{
  "num_attention_heads": 8,
  "positions": "rope",
  "rope_fraction": 1.0,
  "qk_norm": false,
  "attn_scale": 0.125,
  "parallel_block": false,
  "init_std_up": 0.0188,
  "init_std_down": 0.00938,
  "learning_rate": 0.000672,
  "weight_decay": 0.081,
  "max_grad_norm": 2.0,
  "decay_fraction": 0.755,
  "final_lr_fraction": 0.1,
  "batch_tokens": 131072,
  "train_tokens": 1673000000
}
MLP neurons of a small language model. Each row is named by its layer, matrix (down: output weights) and neuron, and shows model dimensions 272-463. Each number is 128 + 32 x the weight over its row's rms, rounded and kept within 0 to 255. Numbers have three digits each.
After each neuron's rows, "fires before" lists the tokens most often just after its 100 highest values on Wikipedia text that the model never trained on.

L8.down1963:229141147173080182144121134081168160133125150132093114127109134040065176092094156078137132166122163163102114102098113131149105092128115107220085190065105134144134117112105156111102105145091124111106087190085128161090092158131136142129124171128163160126132154107087177135151151059122142140095164112119148117135098107095103140142126164129114141078161149134106168128150089087083150080151186155187169104140141186139174115075056124095142169158070129103166134187105125155159134177113119065140179163132113149079116134115134138161176150091080149133135105096110085081115098140093128160
fires before: " ", " the", "-", " its"

L8.down247:115116073121117104103184142166105149073184054152107087132209177121092139094163136163120124124128116141139087117156159121141159124096069133150115169125115110147101146145131123094120081156146119112122131119162161136098142071142114110116110139110183123151136067088051142066126099122126104092094165091135104135125137188156114144095075134161117199108153150145159168061111170140091148101134078127156133103139164038157000085126108111151124118117112107100105161124098119128151110125085101150156099092099148116138145112118171109154121078154071117138091133131200129112093166141113135170
fires before: "0", "1", "6", "2", "4"

L8.down1183:133093118157115087150101132126152126080099128124099162164129086132134118135111099115152123151105128113205050123106129091061181071152059113159109122141145115080131114096123153113206126241195098155123090149105160199137126116146150059104139098168095092174038170141069092131135101123120119177073147201126139135139143119135169147163196114136126131083179117100142162108122124164097137143094149135141158051123145125123186140117135090093137085173140151124094185135149108123119171112113176118151125107083103124132097115156195165117095061156126123188106145120170134161077152167110087162
fires before: "0", " Representatives"

L7.down1473:137110159178140144112157115063116131127151037094148127138187134160108143157144143164117113163171157147126151109087153177114171107129109076140126211126168115134100154103112142178141180091173118101165121156120174000151100128126116126129084133150090167119104112101114146123145108128100135084113179135123084127137138149155128162181156144147147182105127119151061143090129140084171138112111162108173127112112136120106131075155125193168093168107091182097152094156134110081128172131159136163093150151119182094163147178129119126105126155186094099126096113108134106097135134153101188128
fires before: "2", "9", "0", "6"

L8.down350:097138152056116160157170131158125103163092123131170110160202116126122105157240105095164113132074170094146149143162148094132077157155125100102052110117080091097174106148134124150137095063131154075082143150128135157131098086122121111068142125088163152127132132101134128056138123125119081089166090116163106107153092086094183106098099091140037081053156113110156076185087117101157126142162131134171125077161111092195176162147088073197148147087107128133131097115145195092076078158143164171111078125113130137110118150167143129102105156149158100148142174081118136137153146177149087114
fires before: "7", "8"

L7.down1612:160199158150156220177134136169165111157151103165201112118137119158103109119150165139084137121119146154066144139156131083098137142146093144133134128126152178128165105080136135104165122174138139140158176142122113119103104138140129115077141201113173124163143193101139153142143209118160132116117134155111155117049146155107122111167164139074077124113066103107172158176153153108131043162139149118135131123111109120149029050128105097090206100144150090175123108098110098171102102180088109126106140130162120117099122133109097121104112111114145127169070099079131173123144067168145100120
fires before: "3", "4", "6", "2", "isma", "gaard"

L8.down1658:082102138106103098106150119171110102169120120139119093087085101127129089117149187145145115120127202150194117141162081145090114109139067158152158110098120118209235159104072132139116089142152098146092129151154184137182136127122163115129090163112155158187138192144180160130131199117109103166108140218108128120151109182093123140200160106158176141117145124128137133175119086101095150140126122100158118149121149144080202104088126139100118046109105141119148150109134140152145100145152121149100109115114195165166103108112143080147182093153111096146143079141195115156108126092132088119
fires before: "9"

L7.down184:104114118168165118155109105096171115172160119139098130149116192138133130106149136116126162146157143141100143126118182157096114123075128117113143159133152110112094124122123140101166095105143128176127112138121166084139122139134134143119148131168125153112147074182117163096145127112103132175098105145135163141109158130177118149149103147115140145092134104151117080127135157139109095138169158168097122135096131120134168097148167061140208096099080147134148130074095165157155065126160059080150121088080090120109114164121075107114151157117088110101111130122193086175116073106118092160
fires before: "0", " that", " as", " he"

L8.down1239:169140150155120090137105082109052159151121166131092156069139114149157126106118111119123105126148098155108108139197087163209118095097102102129125117147108117123161201134081100161122171101089147155126118094098146226164105132110098141142136100193153095097090120146134127072149177154094077042139150148131149158162123105178127121111094079128147130132116106075147131169167144098148148104143113124106168093122126140146177102169119139088180127138064109175113128171123175158119113067148180138178149148089035193154107136122168145117116191122077120108123099125065114125137117115063146165
fires before: ":"

L8.down592:079131081201086123131141122127133087172130104155112116149051112111116096169082128113100120133093158121098110104128142167129170161106157103131118168113138128094097143166114188141072133094132136175112101136089115141141124109112136142131166167150146130135110145170124021137165144118124067152087083129121113114080149123146129072127146111142143163126106105178173055104132138132154127080168127138136192124115073156211220163149094112139107164146094118161143092122124141148138088130203133131110128155042107127150101135111129128123105194122102105148141058151073080065163098134156131137
fires before: "1", "9", "8", "7"

L8.down656:120126125096106127128141118111136139074149155153145134109170111092084136112122131105068140109109125112109174108143103106147135122088140215078176149132145102080098151157177141188204140107131113110094117175095147110120146167163096119128101133147119139194111192146117107163087140126104106077094203154141142155077103155122124164143189176088172130109111121063159047124124185167160141132164073128167119118147124094154055169133103130110137196161181065143081093136159127147082091127150150162115128140102136114086138116086147168115124077153073166134149081150093122171107099144151157128
fires before: "0", "1", "3", "8"

L7.down1509:125137151116133119146146123120127169124113143071149150087180112125178133085124113127151177156110140098126198103095143131159065140157153149158119155161138139117129119164116136125106139146190125100109159156135135130147140134075150108089085167128143122105138156173117136158161118065094165143080124147089193120152111107123135108151124144069189055128150094121175183084133121115095108113107164150136076141135170074186191166139160186132166052174100112146085091137113073150170128145193094086108088151121116169135097121126113152115138205099184079098154160052134137143056166115147108140
fires before: "9", "5"

L8.down682:150110063066152157102117074118119147094136100111166096101172126142130081116126141109095078078115151126128082117110123114130127102157142099116128135164157157113122128117131187163168134142186106137113131104111131090131092123184154100111112195114128155130062113211160146105151114114160089082175114187080153119098146121125133129164105113153095166163132101163121076119060096114186107138114168213149197158155088138108152180111195118123175115103143105133136182093072120159159166071092073200139106108167079121125156128137104070080096123129166088132113110150145125161155166176132163130
fires before: " of"

L8.down1404:069164078117175180147127097133058084146131104086128078105097180090123077076114122199129095103145066155142150177128160154115083085132186160079122087119163160077195141119148139156124124173092127070131076120129086089122198099123119159192039071096119132135144095085133140115114140192198107186088177111124162175167155193174140160169149082138110101149178148057194139106092137111142135127119133161119091114106084163089131094124113153158087143114092146157153130142123062138120115081111173143133105160097181096159090094129068179177139154130175069121165129124103104148095119057072100167
fires before: "9", " "

L7.down103:210142157093156158133076096139134170099105139177142136120117162124089157093111162182151162126114116112086143166115083148173118132119136160162127152166092090109117109070121158120166133176097145158116121154153112209107085111111077114118223145126152168135134146148118112168157115137117141146172126161093203177075087201097136166076117122125181162133119199182134125133106128130173090140089083047132132113151160119139113123164109127116122080069132146107106127097154117104136131159118081168153176124117171164116163177134145102114089087120186097137133106146124129123134098180122077080
fires before: " the", " a"

L7.down1884:112148114059127145115123164164000189139136147153145092165132117132135114117134128206109089082129056199145152166079189140110102105144114131104094126145125132119110127094094180127134070101119104096122090170166120230115131153108083142110085135146130063120133154081123129096172102148148082141155125101131129129123157115116128118126155127087185134164106175107090069113119122134144141097116131102175137129165097080175000135116139153117114112108140129098068061125096130087120079146139127133114077110135142143124135140093149145160156150170117132102088142085126179202099120167186166138
fires before: " ", " |\n", " Northern"

L7.down298:165090074148104082054194171122103145128107178164138144098148127072103094096131082138115125152132123182087179123107100115063066175138134121161138162089112156193143092091138123189097170122115139120129126101148090168010121118101098081180202124165118095111169091127152104097179155185124196124119109182173134129133127147171151138101101162127183129138138067133152161095173193146101116082119183132110132112096170146144054171135107110166087058154073179142088163133162095129124125105149166087167108110052100099121108116177150193193097115119092097086116116140124161130177144143170147114
fires before: "1", "0", "2"

L8.down1677:137133121176096201119118116149077140067084120107179071156147150163207120134146114108127132177115151120134095164107182133144151148131123187109094141090126101153097129208178104159110078088138129161196124095141141139106085133161161180099110135098080202112156140134176122128119114138135097184105123191109158132123138176115154092118129104138204128114165125147128194144117092156155141177090128090093128082132139097150044105159090181142192108073114118135128168154135078158126136142113100114160072066084126124125099087154118151131132120092153149133126131094172201144100117081107083151
fires before: "9", "7", "8", " September", " December"

L8.down1944:100128138084078096070099077113096117138131140159112130184069077130187090163069113157161073147064177067087140093144104123135162110162151152106088142108150108161181110133183101188093123081113096127108129142133115155118124122086118145114134161140088162144161167126175087094118117072131130114150099123129155172110068105111143086092141047121086168090108112152086109186056147136097122139177088069144107157151143089098123093092125140147119119139145138070138168138149127110144093121108127215102113129106153146143187136121124116148131095142114142093155168085079142078094168090132138071
fires before: "7", "4", "0"

L8.down1650:142172124134190114123111143124052133108137101074112138148093177067099103118118150158152165173158139113170154129146111136133160113121044146128163132141083153173141082123156158112172164101099123185056143119138143107077159104094122114118160154156116117168121144069139102086103123156111154116161078070149149137170155129098136121183134144100152126175108135111156151129142134112131098128135104112120161182148168152138093158159135089091172160103089133118137119114120060137120125114119104115201119120140128163132138117063149196159078131140135120171219141090105182116124172149105069094
fires before: "1", "9", "8", "7"

L8.down782:099132126128103118080182082069103094103136142141151104145155172090115109125094112099093132119160182096136109090167126129117138150163089166161107161099101098122174086146168147201176156121065118125140141152099173164114186125113125155142041149155132131125146147088116146142141093142145158208142104151149163105058101158104094147085076113087204092133146106152125157123130091115075116110141107117153093145130195140127199160127127154097119135049168094115151163155141113113150163069089105104135105125151181118114149153154113107067178133169178143159157137155098144113164174128115141069
fires before: "1", "3", "8", "2", "0", "4"

L8.down1838:109130173110148141105107114069162126092070101100110108103139116155104135091134210157145127177181185077107152137152109115114131144120132113105168228090094114110064145157132099138101148090148086097076100116033151137116203111150078099103094173176133168133122167144137173151227116110111081197068123098148156165131121123147123093113165141070142142141120183100067144137104103230169157121196161122101113188105149141131121072119163147125111174113163089131162150150116137100144094123159158155140116109125114153111111167129139089154129127142149074124176104122110151135032141129074156087
fires before: "1", "9"

L7.down837:145105207056140137100110145133147065123086176106107083153118084167151119127156158162149120126079148128073094166131072122108122141179135166112134070124133132126185115121187123100126134080114105117118068120124129225111158205054121146079131173097126163164135150133118100140098174112144150134134124147064141138101147122109131159139211117098135226130165162101143222104107137173198092165122137115143083160138137130128131094101148209098145137173209121134125114139103148112120164178157180103066123109142119132112140098142145159160178138136099163135095143157072095159168137090143129166
fires before: "9", " Ber"

L7.down455:127088141098067146174131131120144096133132170123123153121092169098117158123108177103184119095148096106124127121078145162195178156138084124159110140158083084141125142152152142144073112119133137088088183091066158198117205094156114138097129110119175111134153143184185102165139137148113142141122132110073120091148119143125135069213109125127187114164143176118146084105080136169201163151136104198146147186038135122077083148121106110041119135092168106123172139156163099131149169143140133173145127119101149101187111139090100113143136103158181164140156158124146119150158159176131117097
fires before: "9", "8"

L7.down903:066159139153153134171109146153129079124123052169157118155124162160128106122128104153158119176121200121139164129171138135132151154133155132153201124163095087145077150114112175168151154131107078109099120122076145096167157114095142111115177050136170170134150138119143151174128147087206156111142139098154155137119179081123147170156130154140145162170090122121104098163188192130149151122085110160091095058180114167133165107144154086134126145121139046114089071125119177125105126112120140120135167140123126134119102125171126157110075110112054156125104193181180140142143111056170137130
fires before: "0", " ed"

L8.down835:131127162116162115117104086175083097158200082062137107106123139175197089152123104114095145123085107117147130164112164160116163125154105142132152118159102165096127145181165149131082147083127054112109145107144172194147099133143114079122137105149104091111137166077146129134103151152170163161125065079096126108190099112058162154168118135129185138212114092115123121148170159144092151113114101094081118168084117114139209143154102088146112101190114162144102154135086110112127118077123118119089176049080109103163081158146089118071109096127165139114113182131135073119057075121094140117
fires before: "8", "6", "7", "5", "9"

L7.down1635:185148132152090120130124116112135139145143201109129130148115159131148111146126123094120074133120126146148143116154153171187131152179150162123106140109182135112135103129174074125046159145184151097095123070123118131120051095107087109178188156146168133117108135144114140177089167091141129159153102132222085143137127095095117149149120091096147096081106155168157174157113155188130144155151130147154072100063127090173227158112127137179124115115115173159117141105155143092188139163075140134104103082116145160159170120102117143120103076159159189121092120075133148184118102161124094135
fires before: "4", "3", "6"

L7.down381:159133126114122132147116141139154162092101161116174148093098130146109157135114143200159170149104197180078154156149145094126203103101138092153175106171113123078125170089178097088111059166139112102116150146136132149131085088136078075098113096125136074151107159177101082152137113069145131115121095112151111181148076114102114171092122097155044110088117166138104131168095093169079092111107118085101149150128120063169214144118121137098173159111084091106109159082144063104145118167175152092118125157042153119115136184169149139130183131025067108059161113193100145104086114045112129091
fires before: "6", "7"

L8.down460:164134101100140167121091150098143144102056080113085137102085202110100145117083148120103089138121077088137075073100010203075116159136130112129136159091115118108092118076158086111168095129116123154135159109201115065147094180140115143121115123163113137057139090145096128127197078118119125160140127105118126153136174093138145123134139151099133130127166088071160085117111142141157104180161110098143145190166195191131172106183138050093106095128126109145136123184125100167137130107094204142186131150153099118130183109094129181160105134093109089178105148112164121149130134113083171166
fires before: ")", "===\n\n", "==\n\n", "==\n", ")\"", "===\n"

L8.down1360:207107136149146095099154140085150016121056076163130140139150141090091111182100124113124106112149102098128112112128129083144134090131108117161127123115161166139082152192152131150118145129125130138093126152180155181170164122072120137121134111092147148123109133143101111180113133124094117158134084161123148127105163096161179137098080098100146139184123091091158129171045081133137098114123107026075158159123142107171147119190129102109111148186135134138150153119168122158166112108113143137106142160110143160104105108140103148124083133132149127079138175115104078191176142127167087103
fires before: "1", "8", "9"